Part of a small language model's weights.
Training: a variant of Muon for these matrices, 159M tokens, 9699 steps.
MLP neurons of a small language model. Each row is named by its layer, matrix (up: input weights; down: output weights) and neuron, and shows model dimensions 16-111. Each number is 128 + 32 x the weight over its row's rms, rounded and kept within 0 to 255.
After each neuron's rows, "fires after" lists the tokens most often just before its 100 highest values on Wikipedia text that the model never trained on; "fires before" lists the tokens most often just after its 100 highest values on Wikipedia text that the model never trained on. A number after a token or word is its count.

L2.up660 [131 144  70 110 141 145  87 116 133 164 124 130 116 199  73 159 104 109 170 173 153 146 134  98 134  92 126  96 120 127 160  96  73 110 126 126 126 158 101 158 100 153  93 120  75 105 200 146  54 127 153 110 149 142  90 174 182 116 145 105  87 137 149 123  66  82 152 147 160 114 158 109 137 216  64 139 165 155 142 153 134  80 114 119 107 136 113 117 169 175 103 117 145 168  93 133]
L2.down660 [115 136  99 145 126 142 141 168 182 176 127 169 107 118 104 200  70 111 127 159 120 131  98  74  84 129 133 137 116 123 116  80 131 102 147 138 118  86 111 141  95 147  99 172 133 115 101 142 120 165 107 135 121 194 116 209 130 130 193 143 112 164 149 110  70 177 202 109 156  82 124 114 147 117 110 126 165 134 119 115 127  99 105 146 118 109  71 127 113 164 132 147 173 114 100 104]
fires after: "F" 16, "B" 10, "sp" 9, "p" 9, "h" 6, "G" 5
fires before: "st " 13, "e " 10, "d " 9, "c" 7, "ed " 6, "l" 6

L2.up671 [ 87 126 130 122 128 111 116 120 130 140 160 126 111 155 123 131 118 141 114 141 144 194 129  99  83 161 132 149  92 187 125 139 163 174 180 143 186 105 135 141 125 152  78  83 122 112 102 175 137 146 135 132 112 160 124 158 106 156 110 106 155 128 108 162  87 116 101 131 106 144 150  57 132  96 116  91 116 163  94 124  88 100 144 143 141 135 204 211 152 125 186 144 139 111 111 134]
L2.down671 [177 133 142 153  67 164  90 139  67 123 171 127  76  95 133 176 113 124 158 142  86 127 101  95 136 179  94  94 167 151 143 199 118  75 127 126 164 118  95 146  83 113 172 100  92 119 122  91  70 120 109 171 162 138 137 107 102 144 147 154 183 153 102 138 101 211 152 152 146 160  87 106  96 125 161 125 159 101 145 141  70 136 104 141 105  83 190 102 151 127 124  92  67 117 143  71]
fires after: "| " 52, "; " 13, "(" 12, "\n" 7, ": " 6, "N " 4
fires before: "," 25, "; " 13, "." 13, "–" 8, ")" 7, ". " 6

L7.up653 [ 68 137 173 166 134 124 133 113  67  86  76 173  57  35 151 100 126 111  90 138 110 145 155  94 165 180 128 119 144 106 155  82 131 112 131 139 158 167 101  92 182 151 103 133 135 201 125  65 124 162 111 105 141  97 134 123 129 120 139 147  70 121  97 128 173  61 126 150 119 124 101 112 146 197  87 125 130 117 138 135 214 105 141 102 179  78 115  93 142 160 133 117 135 107 152 119]
L7.down653 [141  98 136 124  96  91  68 151 159 165 184 111 125  74 136 108 177 106 123 161  79 103  99  70 165  62 126 127  96 125 101 151  38 144 108 144 120 101 157 175 131 141 118 141  69 121 132 142 176 149 143  77 145 150 114 191 115 115 139 111 161  99 138 187 100  75 104  95 132 151 170 109  86 118 164 112 125 138 142  89   3 173 154 104 160 164 160 177 168 101 187 151 133 180 121 122]
fires after: "201" 42, "199" 9, "| " 7, "198" 5, "202" 5
fires before: "–" 36, ": " 11, ", " 8, "\n" 6, "tic " 6, "-" 4

L2.up16 [146 112 162 137 191 133 108 107 112 121 130 159  51 159 141  98 126  99 118  70 152 130 139 192 155 148 140 117 161 104 126  84  53  73 155 186 164 159 103  91 132  84 179 175 160 107 134 134 155 139 105  89 144 126 127 184  94 153 135 106 137  83 121 105 130 133  96 152 111 100  91  94 147  97  72  92  98 124 120  88 134 150 182 141 201  71  91 143 134 184 173 145 140 133 156 124]
L2.down16 [112 105 136  78 123  67 139 121 158 134 181 137 109  58 148 126 157  86 135 151 169 127  87 162  97 141 132 204  97 121 120 101  92 184 143 139  97 127 162 120 148  92 125 130  85 159 130 157 128 171 121  70 104 160  92 135  78 149 148  97 150 118 161 145 121 125  84 155 154 165 130 137 147 108 149  97 130 163 101 120 148  72 156 101 140 157  65  98 125 119 112 143 179 132  54 130]
fires after: "0 " 20, "1 " 15, "4 " 8, "2 " 8, "3 " 7
fires before: "0 " 26, "th" 13, "1 " 7, "6 " 5, "0" 5

L2.up257 [178 108  88 113  99 165 115 142  85 169 150 107 212 121  80 138 146 126 150 151 143  80 134 134 124 160 128 101 105 120 161 142 156 110 123 101 132 113 136 118 149 142  82 202 133  89 128 117 157 128 123 164 157  93 148 135 125 167 124 178  71 130  91  66 185 122 104 172 101 157  50 103 163  87 152 121 127 161 149 185 126 125 100 163 124 154 121 139 103 176 153 113 157 144 142 122]
L2.down257 [125 129 156 132 128 116 131 182 148 139 112 120 122 140 158 128 188 162  97 167  53 172 124  88 125  96 131 108 135 132 139 161 201  84 213 221 125  86 135  87  95  44 173  87  75 181 164 144 112 112 111 169  97 201  99 151 113 116 102  83 156 119  99  95  89 151 157 105 111 120 115 143 125  99 124 126 121 127 156 153 128 110 167 138 144 169 148 119  82 172  95 137 122 102 127 121]
fires after: "J" 18, "Ge" 10, "V" 9, "v" 9, "18" 7
fires before: "201" 12, "ge " 9, "ti" 9, "202" 8, "on" 8, "g" 6

L9.up52 [125 186 186  47 153 110 126 144 141 197  91  83 124 147 109 139 116 142  60  97 166 141 149 153 106  91 128 110  82 127 143 127 178  95 103 143  89  93 108 136 101 110  71 119 125 104 151 171 124 119 154 103 121 152  92 122 106 120 138 111 130  71 188 123  97  92  83 124  85 123 170 198 131 116 112 184 130 142  97 120 108 149  94 193 147 198 104 113 170 158 135 129 149 144  83 127]
L9.down52 [ 81 142 156 169 164 126 126 148 153 183 129 148 132 138 105 174 169  78 114  86 152 135 158 151 189  97 123  74 140 129 104  87  93 132 164 168 113 106 179 114 161  93 122 109 133  77 126 146 154 108 133 128 102 204 123 114  89  90 118  92 128 124 114 145  96 155 185 125 137 100 138 126  69  91 117 114 139 172 157  70 154 130  67  89 140 118 117 130 164 144 192 146 145 140 155  98]
fires after: "c" 10, "sp" 9, "el" 9, "R" 8, "T" 8, "P" 6
fires before: ": " 29, "e" 14, "as" 10, "si" 6, "ak" 4

L6.up365 [119 168 133  70 159 121 207 150 165 106 111  76  83 174 150  92 137 149 155 136 196 156 140 135 108  86 202 118 105 109 120 111 178 130  86  60 157 137 150 162 113 188 139 182 162 140 179 141  97 126  95 121 106 124 109 111 107 157 137  86 111  97 121  71 113 128 146 123 128 136 169 158 136 137  80 100  55 131 141 107 143 138 132 121  93  99 131 175 117  99 167 108 188 131 110 159]
L6.down365 [138  58 151  31  78 172  91  65 170 136 132 128  85 120 136  83 155 153 142  99 104 125 143 133 166 118 125 138 141 184 142 170 105 139  79 100 123 163 191 112 198 148 173 114  89 128 147 114 139 135 102 100 139 149 154 132 116 161 175 159 188 133 127 140 149 112 177  87 168 180 148  92 137 192 109 112 136 102  85 112  78 102 127 112 128 142 177 183 128 114 104 154  96 155 138  95]
fires after: "s" 17, "S" 11, "C" 7, "oll" 7, "col" 7, "coun" 6
fires before: "ial " 13, " " 10, "y " 8, "y" 8, "tion " 7, "ual " 6

L9.up121 [ 93 172 118  97 135  97  97 165  65 110 101 115 169 158 147 122 100 117 104 100 123 157 142 165 133 155 122  71 140 134 128 112 146 143 164 102  99 143 167 143 148 128 133 114 124 134 106 149 149 197 149 124 104 143  42 155 116 140 140 167 138 140 127 122 115 140 157 147 155 171 121  67 145 122 129 120 114 167 101 100 144 131 107  73 184 143 180 122 131  15 169 128 157  98 140  99]
L9.down121 [ 89 147 110 124 137 146  68  72 142 134 131  92 106 157 142 121 134 162 116  82 134 102 131  86 146  98 164 184 150 119 141 160 177 106 130 102 113 201 134 176 113  85 149 132 141 172 157 131 149 125 158 142 161 151 141 126 172 120 106 108 115 145  90 153 156 109  85 136 161 148 160 122 101 151  94 141  74 157 122 115 105 103  89  84  66 133 104  67 181 127 176  97  84 127  66 177]
fires after: "| " 69, "id" 9, "ac" 5, "Mar" 4, "h" 4
fires before: "| " 76, "vi" 5, "f" 4, "n " 4

L7.up335 [164 158 154 180 164 120 155  55 155 166 148 195  55 169 163 176 109 108 145 114 120 116 103 158 174 144 116  92 138 157 182 166 108 140  89 149  83 124 142  92  97  99 153 210 118 112 150 155 127 132  86  70  86  85 119 116  93 127 120 107 176  62 102 149  98  78 113 149 107 136 164 123 153 147 111  76 131 128 118 122 124 127 116 127 154 121 148  98 157 112 131 140  50 103 111 107]
L7.down335 [110 170 110  74  95 118 163 151 182 117 103 188 155 119 121 166  83 139  85 123  85 131 150 105 110 110 121 129 104 165 158 133 195 144 138 152  81  92 175 114 104 167 153 116 161 164 136 112 136  87 124 176 100 164 124 129 125 186 133 101 191  97 118 164 124 128 192 132 128 154 121 136 111 175  93 106 145  90 102 183  77 176 102 101  75 139 163 181  68 144  79 119 146 152 142 129]
fires after: "s" 27, "S" 11, "k" 11, "um" 8, "il" 7
fires before: "all " 19, "er " 12, "^{" 9, "y" 5, "all" 4, "y " 4

L8.up481 [145 134 135 165 131  82  72 140  95  51 108 121 109 174 147 145 150 100 119  93  86 140 130  76 144 105 135  98 148 102 122 135  71  87 121 127  93 185 151 139 157 122  93 191 120 153 126  64 129 126 164  90  67  88 129  92 111 105 147 106  81 123 134 155  60 124 151 130  99 111 160 112 143 157 101 102  91  94 214 157 166 143  44 172 150 184 141 156  90 118 162 135 105 140  97 147]
L8.down481 [141 142 144  95 109 116  53  96 133 112 111 119 129 138  88 113 142  65 184 110 174 123 153 117 182 168  52 121 148 132 144 138 108 115 121 114  78 151 133 167 106 109 158 139 164 124 105 178 109 129 131  65 126  64 154 116 124 127 103 140  87  97 170 182 111 168 120 169 178 111 130 195 106  81  83  78 201 150 186  90 143  76 136 131 137 133 145 118 136 103 101  82 111 130  87 176]
fires after: "| " 54, "201" 7, "== " 4, "\n\n" 4
fires before: "| " 54, "ist " 4

L2.up517 [129 135 124 149 175 111 189  84 140 113 194 172 126  85 106 132 168 132 107 142 222 120 160 112 113 113 111 163 116 142 165 143 156  73 189 106 165 175 153  79 175 150 148 125 120  84  99  98 108 166  91 112 133 113 105 147  73 169 164 110 138 137  93 195 150 138 203 136 110 136 152  93 119 106 148 106 161 118 146 145 141 114 124  81 148 138 125  67 174 101 130 175 144  96 130  51]
L2.down517 [ 62  99 129 178 173 117 207 112 135 130 106 114 112 136 140 118 128 140 217 129 156 118  82 104 109 103 126  91 111 100  92 119 138  97 148  92 182 110 116  60 116 107 122 125 151 144 106  83 144 145  91 113 158 114 156 131 133 119 105  77 136 115 135 146 190 124 138 146 128 135  96 170 112  77 143  78 130 114  95 208 155 133 157 134 199  91  81 120 142 151 109 105 144 145 168 126]
fires after: "| " 34, "\n" 7, "199" 6, "200" 5, "201" 5
fires before: "| " 50, "|" 5, ", " 4

L8.up763 [212 119 185 141 140  93 135 134 102 125 119 139 114  81 137 101 161 126 117 112 137 115 118 133 187 113 177 128 142 128 118 126 167 133  88 118 117 182  78 113 152 157 102 140 127 149 139 132 123  60 106 135 104 103 175 129  85 103  80 126 196 193  94 137 155 158  84 157 119 115 145 157 140 162 167 136  84 160 160 158 208 164 106 112  87 119 123 201 131 138 133 153 126 118 145 156]
L8.down763 [126  76 107 131  77 132 126 148 123 118  99 161  78 180  75 154 118 136  90 130 124 137  90  84 189 151 135 102 144 108 138  70 137 104 105 132 113 124 147 179 176 152  69 174 132  87 131 142 138 177 208 110 134 182  75  99 143 116 106 142 103 107 128 175 125 126 158 115 136 170 113 134 153 108 106 116 144 106 117 125 129 164 147 112 177 169 153 135 128 189 173 122  76 119  72  83]
fires after: "$" 15, "| " 15, "m" 7, "5" 6, "8" 5, "–" 5
fires before: "| " 44, "m" 5, "7 " 4, "5 " 4

L5.up299 [145 137 160  94 149  88 151 123 108 100  55  65 133 117 115 118  64 142 157 143 145 161 173 138 110 178 112  76 130 119  58  90  77 126 124 122 183  70 137 117 149 133 149 101  91 146 157 128  72 123 100 135 210 115 109  95 123 137 110 128 183 156 123  94 142 161 164 113 125 110 148 134  96 168 142 106 149 112  86 178 100 103 114 152 128  97 171  76 107 155 154 158 139 121 164  49]
L5.down299 [166 120 128  98 140 102 184 123 148 172 112  56 109 103 181 170 141 114 126 130 132 142 106  90 151  92  62  73 138 135 101 160  79 121  91 111 121 119 131 122 183 112 133 122 100 150 126 151 145 149 116  80 207 160 147 138 156  78 122  94 107 166 125  99 168 137 189  79 155 108 102 149 200 142 104 143  82 158 133 110 153 160 146 147 110  92 183 107 171 130 142 144 137 103  78 123]
fires after: "c" 21, "Sc" 11, "P" 10, "ass" 5, "f" 5, "ac" 5
fires before: "ation " 16, "t" 11, "t " 8, "tur" 7, "ed " 7, "ar " 6

L2.up568 [169 133 171 143 135 124 191 113 120 128  62 165  90 127 113  87  80 154 108 134 160 149 100 167 152 141 168  62 144 135 157 136 155  65 126 118 146 145 123 111  87 118 148  69 105 148 136  79 113 124  82 137 125  86 119  37 135 159 151 123 166 107 136 175 119  80  38 107 138 107  91 112 104 160  54 139 150 154 163 176 166 158 157 157 130 163 118 170 180 149  79  92  67 123 159 118]
L2.down568 [ 64  67  80  88 133  92  82 172 154 153 150 147 224  79 164 137 134 153 144 164 181 135  73 121 121 134 144  92 148 151  99 112 103  97 118 104 166 154 154  99 128 158 139  82 109 151 160 151 181 108 117 126 147 150 155 181 114 108 183 128 121 162 163 139 109 155  82  85 126  94 139 164 154  79 103 144 143 123 146  75  91 130 159  74 123  76 141 118 140  85 151 111  90 113  85 140]
fires after: "| " 51, "- " 26, "\n\n" 4
fires before: "| " 47, "T" 10, "M" 5, "D" 4

L5.up525 [203 112 137 101 164 167 177 108 155 135 133 169 150 172 107 147 170 106  73 134 102 144 146 142 140 118 142 119 164 134  96  87 171 177  97 117 158 137 131 161 170 109 131 220 119 143  85 155 141 149 176  45 163 138 123  99 118  94 118 107  94 127 114  99  81 114 122  76 116  40  81 190 112 142 119 183 105 106 116 117 169  98  84 120 125 106 148 113  96 141 161 104 107 136  84 126]
L5.down525 [154 103 103 134 166  95 171 127 150 133 187 177 130 140 140 171 176 112  99 161 120 171 158 131 117 113 121 118 138 155 138 109  93 117  77  97 120 142  92 140  86 143 152 153 159 140 105 126 136  75 113  49 141  89 110  98 101 121  80 200 138 177 152 107 109 185 155  67 136 131  86 125 132 129 114  90 133 132 158  88 145 101 110 153 149 212 123 146  79 128 147 148  99  80 103 114]
fires after: "d" 11, "No" 10, "tr" 9, "Pl" 9, "w" 7, "pr" 6
fires before: "| " 18, "s" 9, "ing " 7, "ed " 7, "si" 7, "er " 6

L7.up63 [132 125 115 152 149 149  78 136  88  52 106 136  99 117 115 168 178 144 206 154  85 129 107 147 101  71 126 153  91 122 136 126 166 161 163  90 165 127 124 121 153  96  96 100  73 135  77 105 187 146 167 187 168 137 161  85 140 102 105 127 121 164 136 173 101 111 187 142  92 126 108 140 164 102 152 152 145 125 169 186  78 160 153 123 115 153  58  93 149 124 133 146 117 149  85  55]
L7.down63 [202  91 165 113 156 139 148 100 141  41  77  99 176 171 104 159 110 145 183  93 152  93  99 114 141  93 125 116 144 103 182 161 140 166 130 122 116  80  95  36 130 145 170 142 129 170 138 109 139 184  73 170 143 102 119  98 106 175 130 171 114 163 166  59 174  90 174 128 135 144 101 122 106  92 165 116 165 153 123 167 101 111  99 150  74 216  96  90 137 164 160 151 150  88 152 160]
fires after: "ad" 13, "Gr" 12, "b" 12, "cont" 10, "Ad" 5, "ex" 5
fires before: "p " 16, "p" 15, "y " 14, "t " 6

L5.up149 [103 149 128 160  34 146 138 153 143 151  78 144 138  94 118 132 122 139 145 158 106 128 128 113 135 146  65  34 106 117 163 149 110 147 146 115  94 149 124 213 155  84 118  95 128 128 106 117  68  79 141 109 153 136 112 117 207 120 140  64 144 110 170 165  78 125 100 140 115 110 102 146 121 161 104 191 139 146 120 148 116 179  52 161 120 119 134 104 158 123 138 147 119 138 134 184]
L5.down149 [160 193 109 202  86 134 165 100  83 117  67  94 154 106 106  90 133 152 124 153 193  64  94  73 142  93 122 131  98 150 126 111 194 116 158 175 123 121 143  86 150 127 149 114 133 113 115 109 167  93 133 112  62 165 144 159  97  93  96  77 127 105 101  94 175 107 132 228 130 141  90 109 178  86 135 118 136 131 158 142 130 117 138  99 189 170 127 126 136  91 110 125 121 183 101  91]
fires after: "F" 12, "L" 11, "f" 8, "re" 8, "l" 8, "as" 6
fires before: "er" 22, ": " 8, "r" 7, "t" 6, "om " 5, "y " 4

L2.up495 [135 141 108 202  45 120 151 204 109 153 120 118 205 147 140 123 145 131 144 102 157 143 127 155 156  78 124 149  79  67 164 164 161 112 125 128 107 134 120 119 118 137 105 125 143 111  87 113 139 113  90 109 139 133 131 111 109 153 151 132 110 126 141 116 137 109 186  86  96 162  33 143 138 140 165 144  83  72 138 161  71  90 133 151 123 168 155 134 142 160  83 172 113 152  93 143]
L2.down495 [143 164 136  93 124 118  94 130 175 106  93  47 111 134 105 138 207 124  93 155 118  86  72 199 125 136 125 133 111 175 116 119 138 156 156 184 187  88 172 179  85 145  98 135 158  98  81  94 116  71 158 116 117 150 106 165 172 142 171 106 180 149 152  82  38  82 172  83 137 137 124 157 142 126 121 144 145 105 159 140 212  96 154 173 130  81  98 103 121 133 153 127  78 109  99 125]
fires after: "d" 24, "Y" 15, "B" 11, "D" 10
fires before: "| " 39, "of " 5, ", " 5, "op " 4, "ation " 4

L9.up663 [176 110 199  50  98 106 131 120 164 125 149 119 157  82 101 151  96 209  90 134 169  95 136 123 119 146 205  90  76 150 168  88 133 113 117  92 124 167 139 186 162 151 153 107 145 181 157 147  64  84 146 112 132 122 126 117 118  91 170 124 169 171 124  73 113 125 136 109 136 125 132 176 111 161 124  49 145  76 178  89 135  96 144 125 110 132 121 114 134 137 123 139 144 175 133 111]
L9.down663 [144  81  82  79 134 108  94 103 131 131 104  45 196 136 102 134  82 145 149 127 156 124  93 129 153 196  66 206 129 158 119 168 102  73 112 108 105 109 164 196  92 112 159 126 147  75  73 130  31  98 147  82 194 157 141 128 115 118  99 106  64 124 141 143 119 131 105 147 195 119 154  99 117 153 103 153  68 155 132 178 119 112 133 134 155 166 147 200 133 144 112 117 106 174 158 153]
fires after: "au" 17, "ul" 8, "f" 8, "si" 7, "Au" 5, "re" 5
fires before: "or" 27, "ure" 12, "or " 12, "ors " 6, "il" 6, "ure " 5

L8.up729 [155 137 104  61 143 137 151 164  93 125 164 115 166 155  76  86 160 182 184  89 111 179 125 148  79 152 161  96 171 117 115 126 139 108 110 107 110  98 122 129  98 131 115 178 138 113 158 179 163 128 146  98  92 100 165 131 141 130 100 160 141 132 106 136 119 125 137 157 114  92  53 165 103 130 164 194 155  84 139  91 110  91 183 210  60 155 124 113 120  52 169 108 161 111  99 142]
L8.down729 [ 97 143 120 119 114 102 135 176 158 117 135 122 168  66 106 106 145  65 149 167  75 106 151 105 103 155 191 133 140  71  80 144 138 198 173 111 109 101 199 171 106 152 133 142 136  99 151 126 142 140 124 110 158 112 184 127 108  58  66 135 158 112 140 166  95 188 125 127 149 154 130 105 132 132 137 145 199 132 123 151 132  79 136 170  77 166  99  85 123  91 129 161 114 152 103 149]
fires after: "|" 48, "B" 7, "ep" 5
fires before: "| " 35, "|---|---" 10, "ment " 5

L8.up545 [119  84 119  96 154 136 124 112 132  65  90 176  99 113 101 146 129 126 149  89 104  84  97 113 135 212 143 101 108 145 170  89 119 151 169 118 186 106 133 136 183 159 106 170 155 192 134 183 141 140 136 155 119  58 115 129 111 116 141 139 107 128  96 158  95 109 115 146 121 156 164 132 159 121 159  74 101 155 111 105 116  79  98  72 107 142  89 117 140 127  96 120 196  88  85 186]
L8.down545 [182 151 106 143 143 126 120  73 105 157 105 132  83  93 159  80 190  80 118  90 187 140 153 129 221 157  70 144  38 160 150 168 124 146 153 170 134 186 143 110 134  97 105 145 139 125 117 143 166 131 142 180 160  78 147 127 120  98  81 156 114 131 126 116 137 123 124  72 101 155 175 153 127 142 125 157 147 133  82 110 144 123  70 212 184 147 111 112  77 146 150 110 120 147 136 125]
fires after: "ac" 14, "rec" 13, "spec" 12, "enti" 9, "in" 5, "e" 5
fires before: "ic " 20, "d " 11, "ib" 6, "vi" 5, "al" 5, "y" 5

L9.up586 [157 114 145 111 113  80 137 104 151  81 112 153  37 160  99 144 148 120 139  69 159 161 124 115 110 169 131 119 123 134 138 187 191  68 137  93 195 145 164 138 227 119  72 137 116 161 127 190 163 148 121 129  60  94 119 173 153 148 103 151 133 130  99 168 117 133 127 150 110  88 118 141 146 121 149  79 135 131  61 160 154  74 126 118 129 130 126  76 116 117 105 137 166 128  97 138]
L9.down586 [110  84  77 109 147 143 151 159 170 176 158 197 140 129 155 142 156 134 111 120 177 130 117  62 144 103  62 105 163 151 169 121 101 138  57  95 120 145 180 107  96 162  98 144 140 151  84 103  87 135 105 182 122 102  78 138 187 131 143 129 176 125 189 126 144 121 125  72 126 110 117 137 120 127 152 114 121 173 131 127 138 101 120 122 126 116 114 204 135 184 137 128  78 208 111  90]
fires after: "Ar" 22, "ad" 14, "on" 13, "y " 7, "ac" 5
fires before: "y " 24, "ic " 16, "y" 6, "ic" 4

L5.up520 [139 128 136 122 110 113 129 126  58  60 105 120 118 134 141 102 139 113 146 100 194 123 101  97 119  66 155  68 125 144 144  38 127 152 175 124 128 119  95 149 177 106 140 127  93 132 102 164  81 112 131 144 133 103  73 120  90 175 117 139 174  85 174 169 117 120 133 170  87 125  82  96 162 152 144 147 151 156 160 107 134 126 115 129 136 128 173 130 132 156 151 140 127 151 156 107]
L5.down520 [164 107 148 161 149 129  81 178 129 195  77  62 195  65 179 180 104 129 122 117 149 132  74 107 133 174  97 123 179 116 174  86 154 101 121 156  95  93  87 121 125 150 117  90 130 102 117 162 159 170 101  96 168 152  63 191 211  88 124 173 102 137 127 114 187 165 143 131 128 142  92 146  83  43 121 169  88  98  99 123 138  65 115 137  89  89 170 115 112 109 154 126 177 194 165 159]
fires after: "cl" 16, "F" 11, "bec" 10, "f" 9, "l" 9, "pr" 7
fires before: "er" 20, "im" 11, "use " 10, "is" 7, "ud" 6, "un" 6

L5.up190 [124 167  83  98 160 160 117 156 134  94 157 141 162 112  96  75  92 145 157 135  93 129 127 129 195 124 114 136  88 111 177 107  98  94 107 106 135 112  79  75 102 134 122 188 151 103  79 138  65  72 134 118 169 148 128 134 142 114 136 161 144 104  90 184  98 100 197 142 102 135 144 159 100 166 119 142  91 103 128 103 135 113  95 127 103 159 110  86 167 131 113  98  85 133 111 149]
L5.down190 [112 109 135 176 104 127 136 118 165  88 120 110 137 149 112  89 140 169 102 165 166 192 104 151 157 205 124  79 145 118 119 136 104 134 141 100 124  92 103 108 109 122 104 166 153 157 111 133 114  99 142 103 134 130 181 114  93 142 188  94 116 165 123 151  97  88 101 117 135 158 112 148 156 146  98 192 129 133  98 163 127 160 113 109 102 120 159 125 120 144 129 121  98  74  99 118]
fires after: "E" 17, "==" 13, "le" 9, "a" 7, "re" 7
fires before: "n " 14, "ly " 13, "e " 9, "n" 8, "ation" 5, "ned " 5

L5.up461 [186 158 123 163  91 181 128 201 163 131 165 127 167 103 111  54  98 106 116 170 112 105 170  90 106 101 157  82 119 137  82 103 100  92 168 124 101 110 151 165  58 145 109 116 122 137 127 104 128 139 133 174  96 120 130 115  73 147 107 181 117 233 134 103 131  82 131 148  43 134  75  97 151 142 152 118 113 123 164 148 188 136 126  88 122 162 126 120 112 161 126 109 155 103 180 125]
L5.down461 [ 98 112 119 134  80  72  97 119 156  68 115 134 158 177  96 138 153 139 165 127 141 113  91 191  82 103 104 124 136 120 124 151  99 142  88 142 131 109 115 182 113 191 158  84 128 136 167 113  92 184  83 106 100 153 114  84 159 105 149  66  89 151 164 151 117 148 154 110 142  96  98 157 135 110 141 121 136 167  96 142 147 144 110 130  83 183  90  72 118 131 126 119  98  85 154  70]
fires after: "in " 24, "In " 22, "201" 9, "200" 6
fires before: "201" 27, "202" 13, "200" 8, "and " 8

L8.up592 [123 130 115 110  60 112 127 206 132 124 176 155 153 142 168  96 127 147 131 151 150 155 137  98 152 140 134 159 169 133 208  96 106 183 123 127  97 148 105 134 109 102  83 161 135 166 128 136 145 146 112 115  75 117  90 112 129 165 129 104 123 199 155  93  93 135 102 113  88 152  69 133 152 161 112  85 121 133 161 150 114 134 112 148 118 184  96 166  98  98 170 143 108 118 114 153]
L8.down592 [101 101 125  87  99 133 176 110  68 123  82 136 162 157 167 189  39 158 114  98 200 190 130 152 116 143 127  87 157 138 135 115  98 103 142  75 138 180 108 140  90 136 153 136 103 123 176 109  80 195 107 106 156 131 113 130 116 182 156 149 148  89 167  85 126 155 118 177 134 156 128 175 159 117 128 101 230 139 129 153 116 124  84 147 141 191  82  92  97 111  97 140 115  63  82 129]
fires after: "| " 73, "W" 5, "as" 4
fires before: "| " 63, ". " 9, "0 " 5